config = dict(
    hidden_size=640,
    init_std_o=0.00354,
    schedule='wsd',
    train_tokens=766500000,
)
MLP neurons of a small language model. Each row is named by its layer, matrix (up: input weights) and neuron, and shows model dimensions 208-335. Each number is 500 + 25 x the weight over its row's rms, rounded and kept within 0 to 999. Numbers have three digits each.
After each neuron's rows, "fires on" lists the tokens most often at its 100 highest values on Wikipedia text that the model never trained on; "fires in" lists the words (lower case) most often at its 100 highest values on Wikipedia text that the model never trained on.

L4.up2441:477464491446506502547472492530482497450470489502520496493515493460485511476530469499521520535516511503520504499511509480472471516495512482509449498526494524478522455447479492489499528510481529475524511541505487447549521515458484430507510515507491492484472539483474500459579530485504557505477497515518493448526466434465474498465480494468482483490513474501502536483539497509491527467538
fires on: " and", " but", " on", " She", " he", " He"
fires in: "and", "but", "on", "he", "she"

L4.up2240:523499542458508490493509498501524505477484483461484499461518475478488493535493522519466463504488463487494482502502511538470531451547519522443510459512505495531558494518495490482520517550474504502546477501494481518500467479484515517459500526517549505495521504501480473436507504486504524488510499526514516477485509518498487517451485522442498472491497524502463515467491515454506476512461
fires on: " to", " of", " by", " with", " from"
fires in: "to", "of", "by", "with", "from"

L4.up1000:483500508484511574524464530495493509479511553493488496468493473511513489519443513477538493525492525511505495509500489495535502501525435499519472537547517493536514490508504488488478509539509497519472441507477525534496530493519482506497480560537514513530510581502498492524501465525519506497527499528506515531497496533479471532512474487530514508500461531522440489514524515490508522504500
fires on: " to", " soil"
fires in: "to", "soil"

L4.up549:528509450522505519528518494488464523523497457517505466442481492483507527519493520541513518523500509511512480545456494536472457531475501497481520493477550522557518515518448504493501500495565518481531502517518493502494462527481497535463477522510517525505469514496482488539538481490497514515513492487500491545487502514494521544462508478502543499520446498533479519524501512533468471539513
fires on: " to", " would", " not"
fires in: "to", "would", "not"

L4.up1132:484506520487520507526480481469516496450453478531509499511460525524498530447454497499500503510497514480438550528512510441489499534529495509484459477490511493509504504496511518474470485478499492524518520543518516528521487495444548479506487452500484505509493539482490510497503540524521513497509500535488453542461479510536532535502498483490475475529510477469506497471499486467476518498509
fires on: " on", " from", " From", " On"
fires in: "on", "from", "at", "under", "born"

L4.up1760:548523510497536515572484508503493500542490457570504504483467416475548511537479497520486518516521452497481539479500504468476506477500519509480464500543519537491490509475543510489536520516506570539491501492472456486500500514447510498532488457502515446525493502480508485524509515516465443522480454498488514522505507502491534457495532487483489543524472502477515502511484453517466480552538
fires on: " an"
fires in: "an"

L4.up877:439499483545545535502522531526491472493486468464493485499529531505496544523498491520505550489514498500471487505513504499510485515506532472521517539477497536501460523499498462455490514484510490490523503547491500479530504483487476556470555439503501511503516520498485505511553524463502492481492456519494497498496521510511479509480464483538511463437542465460541497509463510493517456519509
fires on: " of", " in", " and", " is"
fires in: "of", "in", "is", "and"

L4.up390:492464525528506502478503546528480441515472515476532510527481497536534507490488493503461566509489512497517438537512464520510479491504514489542475467529492504514535469475509488494454474466500498482543465493521515520486508531484521528526516497502542490559495454510500509536501495476528524509528483517468474494522461533454503499475468518487530530452496519512464547519497495493524508539561
fires on: " was", " is", " were", " will", " are", " most"
fires in: "was", "is", "were", "will", "are"

L4.up1665:521511536508566519475463537447464516490509485512513515476535518500524484459508504476515503506468511486466466484512486491509503482531488515486459525487460507452506505483561478510500481490498484485515528519516516514511493543505489478488529491429503503501474510528477471531494513524468450490511516489549473481495477434518487537511484511530471545474514424448501488488521492498481522509561
fires on: " it", " they", " he"
fires in: "it", "they", "he", "she", "who"

L4.up1046:471419499478472496486510510493492502477469541542479490497523471486487510517503556478477567506479488475530470491538476510479495524513493542438463543541477542486471491541489516496482509532457509452486505541483480510522454499507519509516525494506536477480479498498478526522504546526504521533530506494474475492501484461450514484511518495480464495495479487478485481505536513537493504522464
fires on: " of", "-A"
fires in: "of"

L4.up1607:534528475522478473486464474512490508514531510510464511488516498458455474512501510489510517482495529513498436530501529558512485488492475508482489502501506478506537484510519470489535501515475471503507489510501519469527511508503503520482580494448477510495515513511472530515502471526532504491509498482532497504461514479530472526502519529487516464506524487514507499500503523485491473515498
fires on: " and", " in", " a", " years", " or"
fires in: "and", "in", "a", "years", "or"

L4.up1965:545509525539520481467492491540514456502540477483529524486499466495494502463506498533518441506499469481454485480524502510529493493565501567482481538495478528516477559507535471493474505494459508479502481522483447535484501503527479507493537513508460491520505510518453439469520495544471484497515499450475497517523521467512507529527501517536469527472504452499523521529492494460501501534527
fires on: " a", " It", "S", "a", " c", "This"
fires in: "a", "it", "this", "casa", "the"

L4.up1938:506504432467495530517507520490489512527454447504505488511485538450510512461477505531513520517488535491474535513473477482519499471562519506555454534504520492510483453494531472451489479474493500499459503525475533497499489499482541501483480502491511451470528472470491516502529491471513500450509491524520514507477497485493501492484479509505471484456490516470490496536484493492506462464520
fires on: " at", " by", " after", " under", " After"
fires in: "after", "at", "by", "under", "for", "during"

L4.up99:536524473495497483539544501477509470511489476517478523447489519529485499476447487526493521518503524480491462529479546460514485503465485495495530507508507483446508503537526479495500513504538503493533540489470513495492459475483509511483522491495512482505521524457515515474485468515485530512503530515557492534529514496468490494530490497480464495500522513509488487566489493514509482477512
fires on: " in", " to", " at"
fires in: "in", "to", "at"

L4.up2066:528508517472520496498508537490459498481472481463513560474461466537489516527493519463513526521450513446468498507528491523489501447518491474495503507523443483502487541508527455528472453498482528503463510538505477537476486512495470499500525493515503469546496473496496464502537509495494495451505481518479462501494539511530461532544516494520500483484465513499510528469514539575486527504481
fires on: " of", " the", " a", " his", " new"
fires in: "of", "the", "a", "his", "new"

L4.up37:491481475497484500483524518495506526519472491487473485500486509499492513518475490525511558506494467504478498528457499475497484515448508524556534522496492490495461498529512529487467501517464491515528503527477497497490496507462497470501472505484446498473522446485506482474517479494491527493462455539496480519509512562496538489507479466485491507448523490496488488504511507501480488519539
fires on: " to", " in", " from", " into", " of", "From"
fires in: "to", "from", "in", "into", "of"

L4.up1076:525457506493546501497473503501478516522479496526471513441459512483520468484468483464549480493534490523489521490493471477520466524497525518460486470518493496529465475481470507459482480506467519519527504568499459518525485510498502500534491491501515499557519516507499504552539541521475519478518476500521485481494522569488502530526468499498477488474485490495509528501530559491485488501477
fires on: " in", " of", " the", " during", " for", " throughout"
fires in: "in", "of", "the", "during", "for", "throughout"

L4.up1870:459478501517566470560551489493519475480521531490513523464479522467499537506527531478480506542489555498508518523491476491519507523473504481504561489513469481494487471525511463522518523460489497520555467470516476480515492482544469503501505453521458457463504470493532532494527485462485471479532511521511525510513493469501518547481533437496504507489484520511498483485538490491488498475513
fires on: "In", " in", " In", " scores", "in"
fires in: "in", "scores"

L4.up1022:535511543488517486488513503446471476489469498513505487451491493478501513472502487482522500526532519498517503485544514512493565463489466485473510468533496510505535523459513460501499524452540491509499476510536533548487482506473551488495507549502503511502463482533443492516506482511482505439512488536531505510478487509483490551547511489462572494495464520524475499505505538515504469474513
fires on: " to", " that", " can", " which", " could", " not"
fires in: "to", "that", "can", "which", "could", "not"

L4.up1649:507494477525508545475532514508506485502520470511552552454464468474511509458496510506498519512479461497489529567458479489507518531483508464500495544521492523520514475520553506467520519484465500462493535493458468445498465470534505479509494484463515519494472493566481512554480533485490476471517543494480523493479480485520518492494462532536477520463540499488479526491530517490492499449478
fires on: " with", " for", " joined", " at"
fires in: "with", "for", "joined", "at", "joining"

L4.up1505:468465514506480499513524494526529491515510553505545528521510472496479494481512541460543492496501503504548531477529484521509540505536481525524515518497496495541465484502517480497504492497488485442442495535495506515495470471507495519469486506466485478476441520516481489476499502482439525514514509564431478503475523523484478498502485528496498500513464468511487500531508471455478485500574
fires on: " of", " the", " as", " As"
fires in: "of", "as", "the"

L4.up198:498530477529499541510490471464494521469499516528512524512472484523524499439464486524533505489488496520484468543521527505487494496470484506488494490456512486549536492471437493489487527493454499517506511472503484476502469467493505512497528479545487527492489499468526516519480516515505468495494496488542492497454501518497526486510509506478491494469479511516525474523482474552512466530503
fires on: " on", "On", " On"
fires in: "on"

L4.up1210:504473481475499532491538533506485486555502492469489482482490515557516491479505469537513481519538499527520476512530564556496538504489526477485492509504495502541484514516507512483490480478509525510528511521504494528501455522493531483456506488482529530476444507499483497541498507456502484466480538504478543496455523531537470512499479493515484498497486498485513483525486511496516473457468
fires on: " to", " with", " from"
fires in: "to", "with", "from"

L4.up8:490487457474498501488492475544507470509529495464548459467501470522471493479506511521519481536538520488445501576439487527487473514521444479533495510520492492464515490516518518476531472519467535528504509547471472524514525512521505529481493542532517547462467494519489567512469476470489498455507499479537506486521480522522494511522501558491475524490467481476482508504538462483505495507531
fires on: " the"
fires in: "the"

L4.up1986:506473521519523491545447557519515486491496506516485500532479511495474503490491473518556484562493536471520449497521479524482459502567486495470482515479492446464509506533508424528483512490463513502497493508486451493472495476506482496539530488469523477531478488508496534525487508498539476471499510528492501520506474519518519511510470478523465508482469523493485478498565514504498512505484
fires on: " a", " an", " A", " were", " are"
fires in: "a", "an", "were", "are"

L4.up752:516475510494494502494533513472510507483509485498456493480515471454532470517489537560518511520525486500487484476493524510468440476505502512514472529521487485560539457475481480509522500500508517485501513511499510534477494530488488467491504490480491509496475520510460486473461504506494491523503507514533528478538549483458469502535529516480464519479535490519555514452514522472494532494469
fires on: " that", " the", " to", " as", " by", " of"
fires in: "that", "the", "to", "as", "by", "of"

L4.up908:466479494495506509517542504498493549503494501497530473475500525484532539555504545500470476464487519463442486472473447463505533502488478489534491550485516534502502491506487509531555466481518515508488490493497488563504471457466424488480476471395528476509494564517441525514551495531486468494466501470492478535521519509525472508500468456490504531495490470463491509470519498459526504530533
fires on: " in", " In", "In"
fires in: "in"

L4.up2123:530470479521475521517504534498493495502496563540497499507499478498503480516521573506480523500541464536566557514512509525531496498455470515450460512458520483466497493483488445515472576506506456469551530476450467544522476507495499468521453526499505503495501490496483519547490491505463506502524506471510543515524502531498513477525502468460481535514520535494507478490475509527486513477521
fires on: " to", " the", " a"
fires in: "to", "the", "a"

L4.up1556:499493446488522492532496496499535548488435504516528473508517494478497515517451473526518554477461514510460520478500440535515555524510504474472467492533475477513461512500493518487483489461520502517485534501537514475515504495528528553485515489467523533474499513496519531493482505509499521492422513520490496541483507516529497486475488500496436493464496501463503504491505498469529509537499
fires on: " was", " is", " were", " first", " of"
fires in: "was", "is", "were", "first", "of"

L4.up941:490457495514505508519515483484481494489458528505537560512467470499509464541485499505494503532458520538567509545487487425498479524472488486477530553491520506505474503494465479483490565486496543521496502455519503468474540576507489547485507504508496477482523486531544467486497489486518473527490489535497481492519490527487502464513519492522531481473476522482504515521466462453488521487516
fires on: " was", " and", " is", " the"
fires in: "was", "and", "is", "the"

L4.up2073:545518467473488505510569491504515512479526476481454466466457481484529520496520564484516457511453516490471524507500516505489497474518509485483480470483493497454531569505494474472485547536484474538530499480544536519542473469495460521502483502474510485487489501481529502474508542470529564538513459480476476492466570476519481483485495512521456511478493494536502472484463556507496478504524
fires on: " of", " the", " his", " on"
fires in: "of", "the", "his", "on"

L4.up1341:537493522504472481535470506452502521501438458517473525507501505436543510476467495528484500496471480507558513506523461505450514506522484515467506507471530520481514508516506480496556471513497523485506466537509495503533512446476516528503546454489496508505481526471528549436505478509515492466463478553497502488490529521480504518506479494501505520495502470539526475523491468492519500524507
fires on: " of", " as", " and", " by", " to", " with"
fires in: "of", "as", "and", "by", "to", "with"

L4.up204:504467514431532465480467489469495464528529463491552468469514479535497501508489513489524503517524481495498470518486510467494498523510508532494482518538480496504511492507486490459493539498475454486494487522494491475564464470471495508458449440491527534503497499528503518529507491510536465488474524472476516518515454503471486479499504499509489527472481479464488521487542488516493501521521
fires on: " an", " An"
fires in: "an"

L4.up308:499507494553503495490509479479509480474486459506522497514482465489450533492532526518488525497488482416501489506513494485474494484487505513472463494498496479526521437518490532473522532510488467494486491518462471490484482452484484492510478514521492505486512521520482529514525501482517492536502494501475521509556497468490511499536508441508444517528482526508493521518507464508525506501509
fires on: " the"
fires in: "the", "s"

L4.up850:488509505476473486437528519528468494508494482548478492501485488524509504495533480473503531515464533517454475507451489528481469523472459511485504500494511510549495457517469496493495532528486533505523471534498522494471482486492465486532515446508516493513508522457543461507510524577508458516485524531473493519528545589503499497491468499454494495462458448516521487539494531495453551514473
fires on: " a", " an", " of", " part", " total"
fires in: "a", "an", "of", "part", "total"

L4.up973:532515490505517461450482499510535514510512505485479511479492529499521525524550559506511525494488459526500519519473509549467498481474482473478487551522514537450521504503499490474489510517481520469479508548465490486501524535468505491465540493435485513505480554511478472477519495499461466500526477492493477508509497525542479473495497498470470519499498472472502461479466514491476485530490
fires on: " of", "s", " to", " its", " his"
fires in: "of", "to", "its", "his", "s"

L4.up312:535479427530509475524505518492449473497439513477521499509504496484483528480521567506514498554489524516532536488467486512463506480541539504516513529480510529516511533508468486542486474519509499509524508523482486495497518499469461541463554511521460513497518490532497557482478490544497495476470556487485498544502467493500525512498484511499524513477489473477525479482511443518528485512515
fires on: " of", " the", " from"
fires in: "of", "the", "from"

L4.up2204:469477497515475521491489510507562482529508499510452518485485473477492515475516500506551511495511470482495512516526448525472526494525477489479489460504486526491513443451477498498501506545487450526546497543478519476511469519530464519474461512476500519505523498506498478512493471503512555511485474480513498508474495513491486520530452456505490506490466495486524485521471517453535488519464
fires on: " of", " the"
fires in: "of", "the"

L4.up636:483499533536502539451503494519483443503488486491507467477471486540463460467479512500526508486481501508575500519507488510474538511473549550491481485517511536542519403474515527453491502503497445540470521462519488517499478520553508499481511520475500550497467482493488503474504541524546480488514486491505485497487521510509512528487498502470497478462475544504500537520515496476508502493516
fires on: " as", " As", " the", " first", "As", "first"
fires in: "as", "the", "first"

L4.up986:510496463512497506487537474491498528465482551513521523460511484496499518519515519507494507516521512487483489528528474481507545506476504477489533495533496499492507492471487474469472536479546504482538533499472511509497505493462452509517537468486479511493474500504467501462524500503498431498514469502509449491503510548514513501519481570494517520539478503496529516494506505493493505517501
fires on: " the", " of", " that", " such", " on"
fires in: "the", "of", "that", "such", "on"

L4.up522:499485479498472424461533483481521492568472523494506515489477519505548543484470477476504497458492489489466475543509521513483496485489436509509525500517484494475493486521535488492458505487506524496488489541497464503463488474495520517505509467550542488505482471458501480449473506524512529511528489487483526500514490523467493491536540496526509460513504497526485473485495514512495502475473
fires on: " in", " of", " his", " an", " the", " on"
fires in: "in", "of", "his", "an", "the", "on"

L4.up420:528501478532498531475520502493484494483490511470509497503514504491452522502531505490465488534501523484490523508505526490515551513505479486516476514520491551512504501466506524500523489497481526452490453502471521547504451547497486498549486500483531523516500504536526503519474473496482524459503484515532476514520505477517481508500464494507529455476539487482538494490501497521464508508525
fires on: " of", " and", " that", " the", " he"
fires in: "of", "and", "that", "the", "he"

L4.up407:512488482507482480496502490528477520535504492513503491486494561531471523549493532481489548495496457496500459487519528454487494505456504476486491508506482508479537507494490487515505512537499470453518506550488459496450504500456473524524469467532517508464493517471477525498437454476468521500510484507539492497522484500503524499494506503511471489513471488540465535478475509453473530554503
fires on: " of", " to", " for", " test"
fires in: "of", "to", "for", "testify"

L4.up728:476407509489494510497487525506505442525461513500485459481515477515493519553505475521473469518523528528533505552530466496537501532524486489491498508510510485527501491507475450477552483509475443472538500521505512470525510526534461506472505524529530504518534517511476452499488488442488527506501506521515474486484499477485491541483478524460496500510490484500498495534528503548502539526484
fires on: " to", " for", " a", " of", " proposed"
fires in: "to", "for", "a", "of", "proposed"

L4.up2291:483483531512522491492531532496489455540446483558514493533460504521523515458505460520551554495479463506510463508543501470482489490544447508513493490503518533498503486508501531480511493496437459508532520567486494537524502487482478561484474482495498508464505559524481525509510533476487486487527499521499473474499530478491529440511489511553517489503445525460522438490549504528497522516438
fires on: " the", " of", " his", " such", " their"
fires in: "the", "of", "his", "such", "their"

L4.up257:491492496545543513504492485510534533490508483482510547517503521461543473484457483523486490458501482496497464488480430534475497507522464447453505529519491508493488481530461491509489484480467544495487459520479507506488471531465511502524524483495498485493506543466494539507511519517500517503525504490526537505506472552510475535532497528524500473549458506485489532453480514486485497502484
fires on: " the", " of", " during", " War", "th"
fires in: "the", "of", "during", "war", "20th"

L4.up124:461512527540508526498476471516458474470502506507519449483544496498469486481516492513498419506470493522522430508537526501479524510528466497509481504537494511521493482526465516508519493465484537447493518506507494468510490529506488517519530484487469522478522497504458545491481532523512506494520527499500467476462503479531482525512499486450504501480476505485486524509494497523520458489500
fires on: " and", " made"
fires in: "and", "made", "both"